config.yaml
n_layer: 8
d_model: 384
n_head: 2
n_kv_head: 2
head_dim: 128
d_mlp: 1536
vocab_size: 2048
activation: "tanh_gelu"
norm: "layernorm"
norm_place: "pre"
norm_eps: 1e-06
positions: "learned"
qk_norm: false
attn_scale: 0.0884
bias: "all"
tie_embeddings: true
parallel_block: false
init: "normal"
init_std_qkv: 0.022
init_std_o: 0.00674
init_std_up: 0.022
init_std_down: 0.00275
optimizer: "muon_variant"
lr: 0.00666
lr_mult_o: 3.0
lr_mult_up: 1.07
lr_mult_down: 2.0
beta1: 0.95
lr_head: 0.00888
grad_clip: 0.5
warmup_steps: 200
schedule: "wsd"
decay_fraction: 0.677
decay_shape: "linear"
final_lr_fraction: 0.0
batch_tokens: 131072
seq_len: 256
doc_mask: false
train_tokens: 845900000
steps: 6454
dataset: "wikipedia_en"
MLP neurons of a small language model. Each row is named by its layer, matrix (down: output weights) and neuron, and shows model dimensions 128-255. Each number is 128 + 32 x the weight over its row's rms, rounded and kept within 0 to 255. Numbers have three digits each.
A block is one neuron, or neurons of one layer that tend to fire together. After each block is what it responds to, as a language model described it from the Wikipedia text at the highest values.

L4.down9:021091192164126139086123121078065123136122091117140096110084094092088146163123133123127139137127104179135125117172224100120093117173102141151145115116183083166161125076167162103106137170156159135164157153147120115092092087136137189132130140120118109169167095089089088107077118122074076149130124132098154147110151178134185116151140121131123163125105168099069142125118108204067129180091
L4.down1063:074119128114151159162121128165141119046140060109110159125116161148190145091132120070119109124097083125128182116157139114144099140138135146116089149137115100167086111122122110164117212146164127149140109140113127136093160059166146127109113129218106145109145153112110165153116102157078112109120121090091123134154161114195122071115130165161109101157110171032164126154150141156126144211122
Responds to: Surname final pieces. Last subword token of a multi-piece person's surname, often in tables, rosters and results lists, such as Sm-ith, Mill-er, Dougher-ty.

L4.down218:111187097136129180156155137179172100164117096132121164159094114135141127101183137142145104121118201161092124106103100049128045112123177104081148128178134057099096138136108117143088144151090124118082158116145142173152117157105078161119190100143159102031130107123150044130108145183114148114122145132132142164142126109134117107139109160124157118200157138175126107149092122141125085162078
L4.down352:149108134102106079151113085143133110164167126109069109115137145108062098099154157133176108114083167108152093185122048077093126120097157179113112103099085112105193113142136152126140080083081110187136167166152151071142153097120136147093124136113086111117164167079137126085179160152083129094111111128130088167089170112106127159166121126116083168074135162164136138118100075181118087132145
Responds to: Paragraph breaks, mid-word pieces. Mostly the first newline after a sentence-final period, ending a paragraph; also inner pieces of split long words like ens(ure), cont-em-porary, prec-ip-itation.

L4.down6:168113188178101146101154099123163134145122108118172139108057153141108162160125155090071101133088171111158152080158159187134185107117121145146103128096121128067155058112096118086157087095164103110067107152101123096144094108149126129089131137101156117090134126151052116117096110201145118162154147098127088079131134110170096167065138087130126163146127099143109155136093182107134167157160
L4.down939:070072172136128080221212105105063121071199167099093198148112063158168079141121101134135137122165153113139152101081133123151120144149137114147087147122093084150150081143098153107160120138171150145159141163114074179145072139142204110134128099135110122122119152124131137174164093105089133147116154117031083153069090157070048062101167162145160076083146116181180158123156113137077096143132
Responds to: Compound-word hyphens. Hyphens joining a first element to the rest of a compound, e.g. non-English, open-source, self-rule; also "20" in year ranges like 1950–2015.

L2.down63:086202142122124100058102143116113102127128212131132129147166155138097095137111181141135158167088122122171112095126113094133124132146065176155110156118096140121115158119128074125153102066132102146150147128121095087106106163157153114124158081135139098110089157116086140161090093141116108117103116154164183164154142138144116176111098098160114080103117051114165157098125144137140163154126
L2.down258:125162159083130185095153137153113126117125166145140128084119149190121115137092117104197125158121136089159140142148074071141178141167139130118172145177086170139091081102122130140095123109110128115163130127116164149071107106068168141116082093167116161128085188106115109110090166178093092148072127104139160102157160111163100162103092164163129106150146138107185120152117148161152157116143
L2.down380:081166101153107178103129104159140168185067095120102113133164098143131137148119173122093122130111097118146120105173108146197162123104104151089131155061072125106151123156134183132080158113150123162123185127155149090120144158168144132161067156117125138151126134128124119180128104107141143226117110172077055061105085179116104112160160149203135091104101082141163119068070064152098114181079
L2.down754:133158155136137099116145045140145139092103138105213097130144162082144144154115125075153095149180133165162152120122096150157044121109183096078112109155148080138079111156119145109142107158150160185033134087086116140134141139143131106115081113126164143086193165130160228129124116116100137091133082101129171130122111145144132192148157150124092123098101106147146157116133125134076155163199
L2.down871:109155083104115038161098098129093134069132114123108096164148110153109157143163173129159136117076142133139156135151104164178181058151118133100164182104134144140084144119154141137123120131144143168142157073188175146128124145061103075138045107167083116151134181157117155146108124106110107140103126152071145142182121165103105126122128131095133181084140126180141131090142119106089132210156
L2.down1066:060173139138123130106128157149075123138156092126120151148094084158087091139152162126113161148091089195155181098090122114132100130162101147101110220207117121106135021086152087121137188103110131158173130112097131109111092127138103136079126128094106133151174131114078127149137127162121120155135208187131105059128142128052137149165109156153141101126179151146097160078102138057171121208119
L2.down1263:121136135144132106115156113157084121112104092139070124092151131084121134139100095122152117084097128113168095129093136191146074084069106083162143112053167141127124142151104168139106130144137177123097173167083127050153164151090128154219138153154156118093130134108162133099092138104135182152158135107094121095039149096081146131106151140135156123150092129143084155135139133136148163162094
L2.down1479:106111143135123063174124120153174095092121127185107108113135127147125131204128101113149165161161105138133173080139111171084104095157127157094139077118121128154110154102150125098098168143136135110150151128134140118125116096158150145151092118105175081099212136145146150111200113158157115118058138182185117063109101121130117114129100116091090158143155156102166135080106152107161183185081
Responds to: Token after copular verbs. Fires on the first token or word piece right after was, is, were or are, such as of(ten), am(ong), also, not, re-, elect(ed).

L4.down449:076091163155110142101160075161105141105076119139048116141128144113186117139138120163090164158129085136102167111120105103142117091174109141193131174097212095162130131177102164110127176116105176130088124125093098071165153107141137114138122098167117142111110118098123136162099124148152158136125107134134147138090141121180091134205142125140182106139169118119137133123083158140136181122137
L4.down515:094128169162071156102107108071061071171221122168139144163174167143118120125173118203180131166114110133140117142105079144110200095155129138128156153156173112203178185201121143093204139145096142114114146123095122091122113203127129097134112143095130145130116118095131112098116173116128182124154128046158145093113098128157078099112163100099152159113137110114130109091074137126124186172133
Responds to: Singular noun endings. Final piece of a singular common noun, often split mid-word, before of/in/punctuation, as in fig-ure, instr-ument, br-and, place.

L4.down152:182097168165144109141121144164152159113081151154131095099136123072083151160121133138169123138155100143055082104167128166150130152081085133129115176150166179130172104066146101133119112151121093078122070045073167115089147128189119138087133066141185109108169163162150098166096105096175132137181140151101169184134150092127130098088098143161087100129180090114105164100094132134136126116092
L4.down581:095111082154118173154164112126075123168174124103092135137090131175099082176195144148047154154102114192161164151136070123138149147139103097136138154079104140133093034171097120165105106191116167121150147151160123126091121130115108123096159043148176117168112162124114127133072082158106144110143106097095111105128175093113066114147156125115144119088116077165115082123159143116155172183104
Responds to: Split verb stems. Word-start or middle pieces of a verb split into tokens, right after be, was, being, not, or an -ly adverb, completing as participles like t|reated, dest|ro|yed, const|ruct|ed.

L3.down410:119116117137165140140118142046090185131126116071163143144157087159164128117135138139138127115145155112111122174105124112157105072040174137128110132162118145104132112134093075118125098126130215131099105134124102093115117107160133165184197189082155069112154158144111132088077138128152078091153141122082138136151128114160149138116155139106132169149116123098164139179153148085103078107162
L3.down618:114194148208113157088132084146107129146124129154087112142089116174097122102152153109110139124118133143129085134082105123101190135112204083083083126143144117167081158153132109123151059158111138089071088160091128144073137156192116074142133183143101152189136121098188149080139166155106092131149105173105185134110099136167201157119109114123159134109106153157106118150152139146136111115129
L3.down648:148079146139196125140137145071109136153169121097148074255138092155138126109139154167142079126138172127096178172076131095118109140069166140127152135071158164143177139148109107115067094116163185149157125127115103126118101166108126108214148106157141124095150110161127178138101118075135106091127098133088118163086164094132144095126159139118111165152127124077134164091147173122115090117113
L3.down870:124126124134123168105079140188096134169125105091114231173184138149078109145170143170080174148146114095129058098141091087120139108136130143105143091110113139094140103156152108111130136149162192098125085111145091155095103084182107144155125100151114106141084127123125051170105139099163135093114132117164146134115078151158158105120158100147086128139130137115149133103120191110087175121124
Responds to: Common noun endings. Final token of a common noun naming an organization, role, or thing after an article or modifier, as in squadron, producer, band, facility.

L3.down432:131114134118126134093136140156161123141134129125138130171097124110107131198174115172160147158131114119090189122142153095077140146144134154141164051075137133082177152120132108114083106115188071172109145080102121049078142152116152106118091123169147159181139120143153088146116105117120139058096119156083113147104108089176128100129166107140143151125062151157129129105155090214156122124105
L3.down796:105148111123143178188133165149088148109120114078108205142178138119132189146120165139134085127101073214083140126147076105098106112095095187124192085158095144107128181130140101136137117148150073164140161065156135150122153101122149108120108129099226082128093155160157175142129110149163148113116134117113112041118123110157123152077126207109107137120100128120159129082182137111144129160184
L3.down1117:154134155093145105096183163106085125073109169160167126125140159105145102120171128124106110124070164087104103111138108117212058094122157131121141129102136111147160127131131167185079113106154100131134152123137161121128143129116153173157121148071127134123077130120116101062146100131145113108081143093136173161218178156144144169172165147116138145168134044073094170157113157168192106100066
L3.down1145:115167132080133131141140143106134197095106115104142172117110140153130098173119142097082073125084164128116103182173153099140079117100151124122118096148072091099172138114054127143114158118095075127120134135156122085121156174155151142103180103095118096138137083157100142117116142123128135057136117098107095211163119103151101111090162078130105140152118102143144076127162108132123130092121
Responds to: Decimal-fraction digits. Digits after a decimal point in statistics, like vote percentages in election tables (60.89, 52.54%) and census figures (96.2 males).

L4.down1110:124103120126151137086186090173098053092087078100147060099095175112135175151121097125096170157123123188141154111158064137089060084141127175106164115103104115125125179207125096158080097066103141146176077159122113151195149121132141097075161094072108131122108164114114180122152079099123097125151126088128100187114095131090117119147111131120094112185085155102112099194124122126091096140126
L4.down1279:103155135133123158152133177124153075141137071184112128111131141073105124125122120167095144159109141154078135144112105111094144113119140179176153085157106051110112110114094164146094116120109125096115162143143088105135079175149145111089131141132134162152138098147156136090176161094110103112171079183124056141101101071148117104157146096121102078201173086127128147160125087098169142109120
Responds to: Decimal fraction digits. The first digit after a decimal point in table and statistics numbers, such as 72.6 in 72.66%, 20.7, and the 5 in 12.5%.

L3.down131:145086164137138075125167115079099125124083142149090074107158146108107147138158160130122024158106127129162142155158145112135097104140144191147148106097086179106097101138195190079118102103165091144082100167139123110121119198112191135123156135045112146194152140066140099122079094136117105114131070147055117109101100118099158093130113091119103145127099098158137095171163091065176154167116
L3.down332:124063150120067116110126133163114143141078138127127124123102125147168175155105147125118118112090152110056155122136116207122076116110184109099158101140174096122088103111118167128146144132114116070090113164138150111104100115135104115065112203054176133122156163135146091134088152160134190129104117085097111073185111119120058116139097166151112155156155187129176095059150114082129143094137
L3.down566:165152131096147060114162153182125106154099115172077171107125107114127118104136102169099123145114144141083105124123167111145111104077147147171159096105135050148128148202150093138140125153147157130139154138123093124117144199172120122168122107146097114144128106133127012191129096134120179142078153083129134144148143083084124147145135122155127115124118121096162126097098143113114111067119
L3.down740:140074164154062133122142132150091135087141113090089088191139191059121073128121158145133132171125180124107116094108162145141129147169128142172118164152170112177143081138086108143119072132125118087145104138107127165186199110105145065124094134149199146164090156125066138152135108128149123134017082073128165128151131125130183134126138136129135194125083085086099164090175070152166078101073
Responds to: Inside proper names. Mostly the period after a middle initial or abbreviation in names (John H., Dr., St.), also word pieces continuing capitalised names (Andrew, Colin, Ballymena).

L2.down130:096145116079156175061144134130157099094106181169187176120145134151144105096130076181164136110124125096131096124168125135126127185137045126075113119102137163154158159154088134150139153150106051107159065105120105159157103103121208140122095165139079097126152127112114228115132095144103180107121145155158046180142072107111147117137154129098166146144179075112104147116125078174126096131100
L2.down535:110150141198165130140126099149120106115162155123128170116091135117135149155099110089078089174114075081133113147136118166105081127131137087149088143136165031088132113118112168114147171136140079133087117051113146133115130154094128127138129098088125119100113168110140146125146137195129112129105151124134123129118134161133147183133125154100165133099153118142132136102126143158162104063123
L2.down587:072098110179128070137110134168107174074168095115133133102129101105123130071145089132140091083103078130129047120193132184106086121181094093130076128094177133141128123103076190104151104153150105185128158078108082135169114112167094154083132168144099084119131138139121114172124095139110171162166133096153137124132053123116116079186127128080134127175064129044196131068156158171148128125227
L2.down764:105107173171145122128112101097055096118138159127139222084053051153158139131108100093121131082144080059134124207127114113108122128142124085065079072155194102127111086130151138111142187173101113133163118119113141126156103106181072127170140132140120087119131094153118107105109144185147226144137098142176110112082125106205120149168092096121107141177103174093117137118113106120113161116117
L2.down919:151136118107122113133154096112077091132100107121218198127119084128156111170165166138186087108127112095120153121098121139127112131098102190142123093119147094190106132141099156138133096142133111133146105024157114127120147177151119186161134120125127110101130214162062174151065125145094144135127113118178080120081146136152142124136176137163094123129101125211082166111183143204131063074085
L2.down1222:108079098158089120096093109097103093127160182100110159106109107132083055141105161159075140132109155115130135178152092136170124133112150103119147128104166085132113113102155167117116174159182112207131147072153140107108096129156100202139096104166116095152175100171138047120127098178075156188130074166132082134111131079142152087093171042112142109114133161103107139118134116147110150178124
L2.down1407:164117117184141156086157141107106069081121053112134154140100144107120056143119158101063106109141126158137143123181111187181117102140174082158143118179115076093117093093171148121094112138175101118170169071111127113112116141135074190079120156156096156162122150144117106123118142096139163189111130076106098103156077181109089103112117075090184087107120155153164136105163145158148121181151
L2.down1477:093089097139092129148158142152129117142048117138157128157060114122148094182152143107089160164100055161135155124169085111152144127143080064135115093126056164137120127150086159156186169075108151044071098131139187091136162157148062177113156158134096172147119081142124068135119181098093155075104133109107119053199119119121102179145118181056131189131169109130136112107103095137133118158100
Responds to: Compound hyphens. Hyphens joining word or code parts inside compounds and identifiers, strongest in COVID-19, also WPIX-TV, open-source, I-10, sister-in-law.

L2.down90:105122118088180150104107092134106125125133117125099107113113142096135087160115099166130120095103088164145068154068116054161092145113108144139174141114144126122113164123076119036103109135091098112072054095176151168155179103137074149084104204186157152172139180186138135104138197126126146149233129182104145101162110093107119105107131111156130155081156111100209094123092104124162118088153
L2.down127:084121158168177162179127165214184199122217146115112106143082168063124101129123134123141109165089129143100105104111135196141160101111156136105144100098093184156127120115094053202171138121161139085108170128155093158080073141114102137138135103150092136113161168144169065144128131054134170124089107097138107106142094166134093114115154118114139113127193189151101113116103124191153100134161
L2.down559:139139072127105167097111158125135153095139110165120146105064159150173061126121060119147099148096151098115049161104116120118156097114107148110174114116157094119138142074174085119107158157158180128070071138131165146206162144133125165124120120120177114142098149088135141105155125106135079158158134172087083127114096141119137175161136133160165111142099126118123133143153133116152136185123
L2.down634:114067132157108111130136141115155153161156131138150132176148141123099161142157093152168173123135072101129125156099156103092167186154146143085133123138188107115126117093142109173134142092141141157104099110116111097135137104123130145069107160190172112152112156201143101132104146090145112104110088140084113151188152078105100148084112170105121112123103158135072138205073138111126162118136
L2.down902:127193101115125148168138139118116178099099118094175133164121127186087094146128160110112066166141189168115107126133127137088047157119123117160147095109109153131114118142099092106128128150133138148130148155148133144076059142158184110116124121154142110108139081126149070149106129113113109133116127151123083112134162074143150089133137127147096137091098065155123149133198113142154128184144
L2.down913:133072118138138120139106117119094141067133157145135040112085184125112158142120119179070124154151130101093155063075162098111133144115109153112149101126107160135139176177157169131096147178164139109161089166105180166088056151102119162130122160146127081132102134158157114168141151102154146087121132137133086135152160135099161140104144122152094122099145099102085144118094140114175131169146
L2.down1073:065079139100148180131117133109180096148113116177087161146105154141154082121157156221118121112077118142084161112125067084119077165152152148140162124161107152160074119113106176074110208106139112172127071106119106183151156130132120097109100186154115076151079080177118082103146081072133136142130146083151149181085127113156166162134084114144126075103087099125083022063106098171149112150130
L2.down1136:128135107152136167109165179140054133174186108129144101118122111075127111204115140149121059044100147160094131132172197122144087103113100149129171125103143164167125145095141070144107136130182181162158102128117110178079142118136127123053142106195135086142134115103142144146118121084093156146134104138144119102159154118122151174174179126073108165098101128103107135130135138121149128161140
Responds to: Paragraph-ending line breaks. Line-break tokens right after a sentence-final period in Wikipedia prose, ending a paragraph before a heading, list item or new paragraph; weakly, digits.

L4.down196:118113108131175141144049162143123132139054114089116104119154126166108131118161142146109142175115154082155112104103101107163112118106157171168105126123171180135118116137046074168156108144122150186071112078129136109149138044147151124072089154094119122138170112134096068095108148121096110067148132141079154136116127121119054113148124072087126119156150156096134109133119119135141092161091
L4.down926:159130057142141127103147144181165108176126128099153084145132124121080182113118073156101081119105153103157102064155173145101096151149164144102151118060111072159139130177112109137140111141075089167106142131138174126129112087110081159090078116122073070078113170171156134148129154214154088155048097127154089094112114133145087071140141096096170106120097146152119123180146145051174120123124
Responds to: Post-initial abbreviation pieces. The second piece after a lone capital or short fragment: initial periods (W. E. Smith, Kevin J. Lewis), abbreviation letters (MN, SS, RWE), and split-word pieces (Mos-c-ow).

L3.down206:119146089134146106105130116137122124088125147109126159070162152119114164148147089161087100186128134116169113132130158161123107120124113153150094129135104161140145077181158078161098167162175144180101102113136111122105093086158075117106149130178141100117106173141150111201166155161109134103132124133179096163113078042142121060085157118161128116100120084136077115109108168168172137116164
L3.down507:169173133095119106116071138075162091105122131108167151087149128126157115071117128126107103145125149080151088103094141046130122171124102131127118129102127166112120131122171059174139229133171123104190081105169146083133116101200131134214156137143098150131128124117117105175126088070102113157129081131070104159087138142187152125138083145122141186102066081122173100144104131136113108140125
L3.down1090:156112098100115117119123089169107144122142118177137152108099149148156115052099112167145126130145148164128109163126132140141100088062053132042150124128143122120152177122146172132105150134191157172166102078138116152093045146130119131158111139136156112126140168110064104122152136103138112126138067117045135126144094126098192142130092085134149054164112130123107130143061163146185113117164
L3.down1395:105167128166105092108103093155119133045134081123105146101138163120143101117146121146071146122112122117191096060168139112154103104075149139128176144117110121154171138136132097106093173164132133187123132104162137123109111038145136195087139107140126100111122171097107154084129130127141100131138157155087139126077166151167156064083126195156137134156113179095121098103088134139162141195124
Responds to: Inside personal names. Tokens inside full personal names after the first name, such as the period after a middle initial or surname fragments, e.g. "Richard D.", "Mor|gan", "Mc|Mahon".

L2.down35:179105058159146137142158166148107107082145188098121166075143113142097138163136103104075092127126139133129181143145180166158135127119108151160097104126148187159106133147099185103088164101102117154168108167117138125113110141133099085085152068101139158127152126122092130114072093187053116122114069108124096061181120116153147109085173105130160154125143140157082138147162097147085124171157
L2.down199:099206125103157127136130117105106152147143053162111116098119029079123189182122105119116151160093166168142119074132108128172092082179070126125091117073094133158171099099155167126084075151101106125141135120108070091155180165199081145109078117133125121100114114171107102120138102088177133144145164140150197157133117155179050108156085193075153140120090110115091126103093160225141159150128
L2.down212:130103109081173145139104129115119151111143141125101106097166187167124114137097131112176101187115151064122114084130135098118119155132161118081099052110143112155084121075119151104149117161130103174098123072175170108128113167121111138102150120102110153199097187116165156185107170094122086109097094107102137182182148143137180125147132137076120125146179060102108108148103117196191100142232
L2.down477:097092104165187151119125103126099087157123141116072100037183166138106153178174137106073134179116137098109080118126138117114179099162146067246133101155172084117151124130166202130048101139135150166137134116155087109118128149183183168121115098133162130087103095144105125172173145147124116095130182149110084135110138115195089098095156106073155093076089184120063128089139170144135106117151
L2.down491:108096107072089032115153112137113143185171129135128137159145184091102135119107146128145141147079119158148103040084132091160151096150184136171167118184158095136174102157148097142130171160173195159090130156185104148121055159156206172158135145122131154165078119097125142138108191136087136120110142149096133127128074093149163135100117140122121113156140100196138137078108102034106173156149
L2.down1221:069181137161147130143155126126109133122156144130123146124143119064119112068132088121173139092138119079166111147164114125201097091181099113125115061146099108173087110061155087128117144136106167151081136148119197130093138155091140154127095100132129117084150118124128137052132097167150160118171050120103172091072126098087157131119167129201109123136120153177173152156126134084134149107146
L2.down1344:153079124111193115071110124115191142125087026128138134136109131136102162148115130161126096146143113141180089121087058126109113140113120158134095161167101151134077121093064160167143145128087134169130118143140126105088157164113114129182111090211173182126124112153138100171111157151148152162156164148214125146145165117123102110221111075054103086127171152148131082175154107125138133167136
L2.down1469:093077156164150103150139150127133142094185110138110118123130129166174133117093180111168113148075178143151167072128117127124147118201124154115145204115158155144179089083133095087121106148219172157095176099140124021182135171162139157152083181153116052114134130135052112138134201104099137162132096166078103085167153129041099112142179125114105147129189150174155184141124120118150133124152
Responds to: Mid-name pieces; "under the age". Interior word-piece tokens inside multi-piece names and words, such as Phill-ip-s, McClell-an, Anahe-im, and "the" in census phrases like "under the age of 18."

L3.down21:151103105123158159183151194114100132106189103115070155124153078156107088111192124155107171134130106177101142118149129083132159155163079132153177144085163144121164113091154081178101165094175106158168140137141126117153168141141159117076108131128097105052122162086139102142132191110177147151131096138122111133139136061112110077142179154192153155196082085146102169111082194121094110086090
L3.down517:115092116102158139155087161154095131139107151123141118188131137177119164107154174171160074114146134143068164115109105134184149121143056093124096187128115068095111104147161091149098162088119120151160075133142099105131119092120147071109117145060099101086132129109133088144107144114074157127150111117150183161159159085163104116164122143137082128117141116133135129104106089098082127126124
L3.down1179:093137116133106103103176126129111134174099122135053143178107143130131105148096087073120147124127082131101196085082166117128116146119132110129085121122119196124163122152095147133119094142124152111164155109195150128142149064094164187141171101133170140111144199174087116093137050099201115130137182165107097134174080142204216129066120112149086148160192156083122110106150129157078112172107
L3.down1243:154087121159155152075122152133114152058098166129100146108162110145108114136153109114121173118100103096091099104121092114107099112169125149127107158169161163160124128132154077131063162167190130146120074128185179129091196131069212168078112095163148142102100154160102093169163120104137167118111166102161101116132098092121100129096107112159153116133131139097074141082121168113164120106128
Responds to: Passive participle endings. Past-participle endings like -ed, -ated, -ten right after "was/is/were", mostly in biographies: elected, appointed, named, written.

L3.down597:172150115139134124127102130180070158113129118116125144083089173187141192164132201078121122143083121137171138077149103186129104137161129110084159152082130095097076101127105127106135112141165114105146153126103120111117139155118122115123110172097124153112186128144120112085186089148091159132137156119181127124161098159140142166171145121133146140136170152133111109124140116146187083167126
L3.down668:114120168104104103090150140162123116137106090126147121122126075111134088107117121047093150095157116121170132136133118100128133082100192130115109155115089169129181106164156109108123145135144083110137152095121164129125134145105110168128087100150098108176083101141131150142107146132119174133173102097084114116097115137083113143116095132127133081146177117099090166117145152137169197100101
L3.down1101:131110141167147134169121107150111123121097185116135140117066040052120099123148130090080104111161107151128138139187085116130095104144163082132134141147166124193099091116148209119147140095064110140143101136146119136166140156181103116083129132121110119141151098129120058067109104135049121132105123092008149111147130159181120150081083099139145099156093102178126121078102092132124113130132
L3.down1177:166122121134125126123180126138165166113135149095093091105116149120067094193104122079155128109139116104097140158082072157184133149129188098122144157176076150144149080070127079115107124148103079110093133122131152115147137140116157168121099081110112202120115170157161118159158157133091136100131100164102123068113065123143124140079114094119171125078134111158075114132191126133130104135155
Responds to: Compound-word hyphens. Hyphens joining a first word to a second in compound modifiers, e.g. high-tech, inner-city, cross-country, and weaker mid-word splits like sup-posedly.

L2.down149:124099151117138140147130131133146114162089146148083168080184170066132118129159105140123082153165171169163187134124106095143122124165126064080125153075079131120177109173108132158123092112138143076085090160165116166107155178090120110085144155136175139120139170136121087127144151111156074154122130094181130183167096081097076150187087135102147180098133116129113085124154092071155062149149
L2.down153:073134130103138112115155189137171123138148182117077138063152140052119096087138074186116101096086127130114109136179157117132136118143157161227139171128091165159158135125127166084151136166047191146065119182138166141095120124085131172108070085141081106090120109201125129158157105127129095147109074092165145117108121092138209123147148120044165103144057071056076123057154128130111103125161
L2.down552:109129124105126123083215091059099130167101129169144171145165131147123139123063133156114058096115143152121123132138097147092109182137190128171151088161137142114158060062119038078155139182114144170148111150132114096087135140168101114100068145162123120130085079142107111105142175138109140100069110064144125126114098123108080104114118131134101168111086126155125187137134117132147120142104
L2.down616:115104117101074130100164165110143147146028139079092158111143148041164076141165130186084088122127140158131124086133151153124115164103121156144142117096049156113162169140092127150121132170169187166083135112083180128129135120133130164058107170162110142085164085109104097128081158101114098087096108115107161189139143117161086120145123168121068095138165091096174155133146183178148090129152
L2.down651:139116082170154085140105155134103098098130072171153140165089073088204137105133174170099148080175133143125209130091066140097129138111092095106105145200146099084124140156119144098132177172175159122158148109109111143166155171152135128102169116061118133147105155103120160110123151121162080135086075149086146129128120140121132072167101141167162113122061102146141100124104086115143185183074
L2.down920:125117147122101129176121110180135146131158109147164156087115175162138116112115134164090181120150171171151095172146161108105112113152128130107139093138146210106102102194076115146089177160146126119131104095099147077176086055112149156114148132170105118110140035095142129102109135116066122106149134188094086146118075113136115143173159096119071169157135148134131078094111149106122133100145
L2.down967:153165133136098127168146167133148053177114112147129187032129156094159143087133144127177166136146140140158085152081121134127092126124064127022111095068107118141137114153140189117160132140072075076089062170153110123187073152135135193159141095163129114141140098116166151139119077124129077137079164050110106133133146149142140136181150177162160105150146107080144123139176121068174188160117
L2.down1470:119076129182209062130124125126078144113110143113084165151095152114106126057185147119093143138170158173126130171122154149115149150149172118099147105158136142146205149147138111107086160171084134106179078138118164125149130083083111159106111134082123218154099102119121131089112109176101125106156109200060180160129122128109121184140146170128110163031118151088116149103149168137157073107090
Responds to: Decimal digits and word continuations. Mainly the first digit after a decimal point in statistics, census percentages and climate or vote tables (23.1, 20.8%, 86.4); weaker on mid-word pieces completing a split word (Eas-tern, he-ight, overr-ide).

L2.down53:195152136136114137125151150100114171145155121146085154123066188193139160140127140155091082133115135127153065086130094117084175120106141189133100142161161061158105085115166143105114191116153169166059192204138227063167125094085178164155094120115127142132162110118097128124122140155138112044144119134125135101115105115155110055141101159123168086126138092101162083153107129090167130144121
L2.down57:172103138162183113131085156086124097117098090100185121129133116131177149186127096156154097120076086094122048129150069137069098158127122097110120055151141148162151146143110163153075099072130160141121113123153146101147118168092135133167157027090109152155160093116100116152179129103143123127155139090104167143170152094214141159101177151147100140190093129101175169099110073114063111159172
L2.down61:103054112171076082137166082122077153097137140170133180104113095066131115102139120148115142138160151118124059121109156141120157097138157154117204134118113116066107152109138147152162129067129174093121077161099116087189112161141101120163164161080122110128118085175112093134114141112171110109162116058109096113090140104127151137115087089107112101110093156232108100190122078091160110108177
L2.down379:127107069105117140104160083136150083127182209175074148109118135113181103091122108104081137147086144075123137071151101097132141099120100093136130097063180074110079125086228129193084100186194077071133120130131188082194044112143132122124074106117104053153132124140151139147129144112174170049136085089043116120148118084142124106160130143173102193093119073120130121118173120204083151114077
L2.down433:165147135179120099059169085091144115143165134124137126097089132088066131096172106093102131096114104110135127111149103159093115172101170136091163088114136116155099150107185146166088143104133074157112114122095075223177146132129061119091148100195132148105112102168162100110144171143131194128109143090126126127103133147093169112124131154159154167117098133128151093066201150122167140203120
L2.down474:097151120112145133117126111172093138112111164100055151102109152124097101169125208150102114166135124129166084091156139104121127086132112115185108138109111133167101086128090152090118116124059133121123107151181160175089134111169171149163111154132112094125162118148086150066114136165156137127093090109075115132082078091119111124099112111170181061081129144148098121110133110184136127081149
L2.down1013:144171070138132055124117111045154120131161165174142155132079109112126096153116151179091149142118186140129126114112112104068136121110136088124174135134114155113139102152127137104167113169114140130133152124144137166163101139139161146132166108144078100133133077099119143125144143176098224124123170082106071098112192156185144094110165125083123137124105172140176104099178150073087105112180
L2.down1476:199147087090106125085165088161081203146093110120159119155113089142135144101193136145131108112098123151115066180186163130098119152119110184128133106086143087125127152165073068123099114146118096130093174174148083150151078151105145121157154127107119110205115105144200126158195112126157103099127150091127128123094160121129132092123143106139053084110119158197131141187136145104130084072163
Responds to: Generic category nouns. Nouns naming a generic entity or structure, often after "the" or completing a split word: village, process, system, platform, company, team.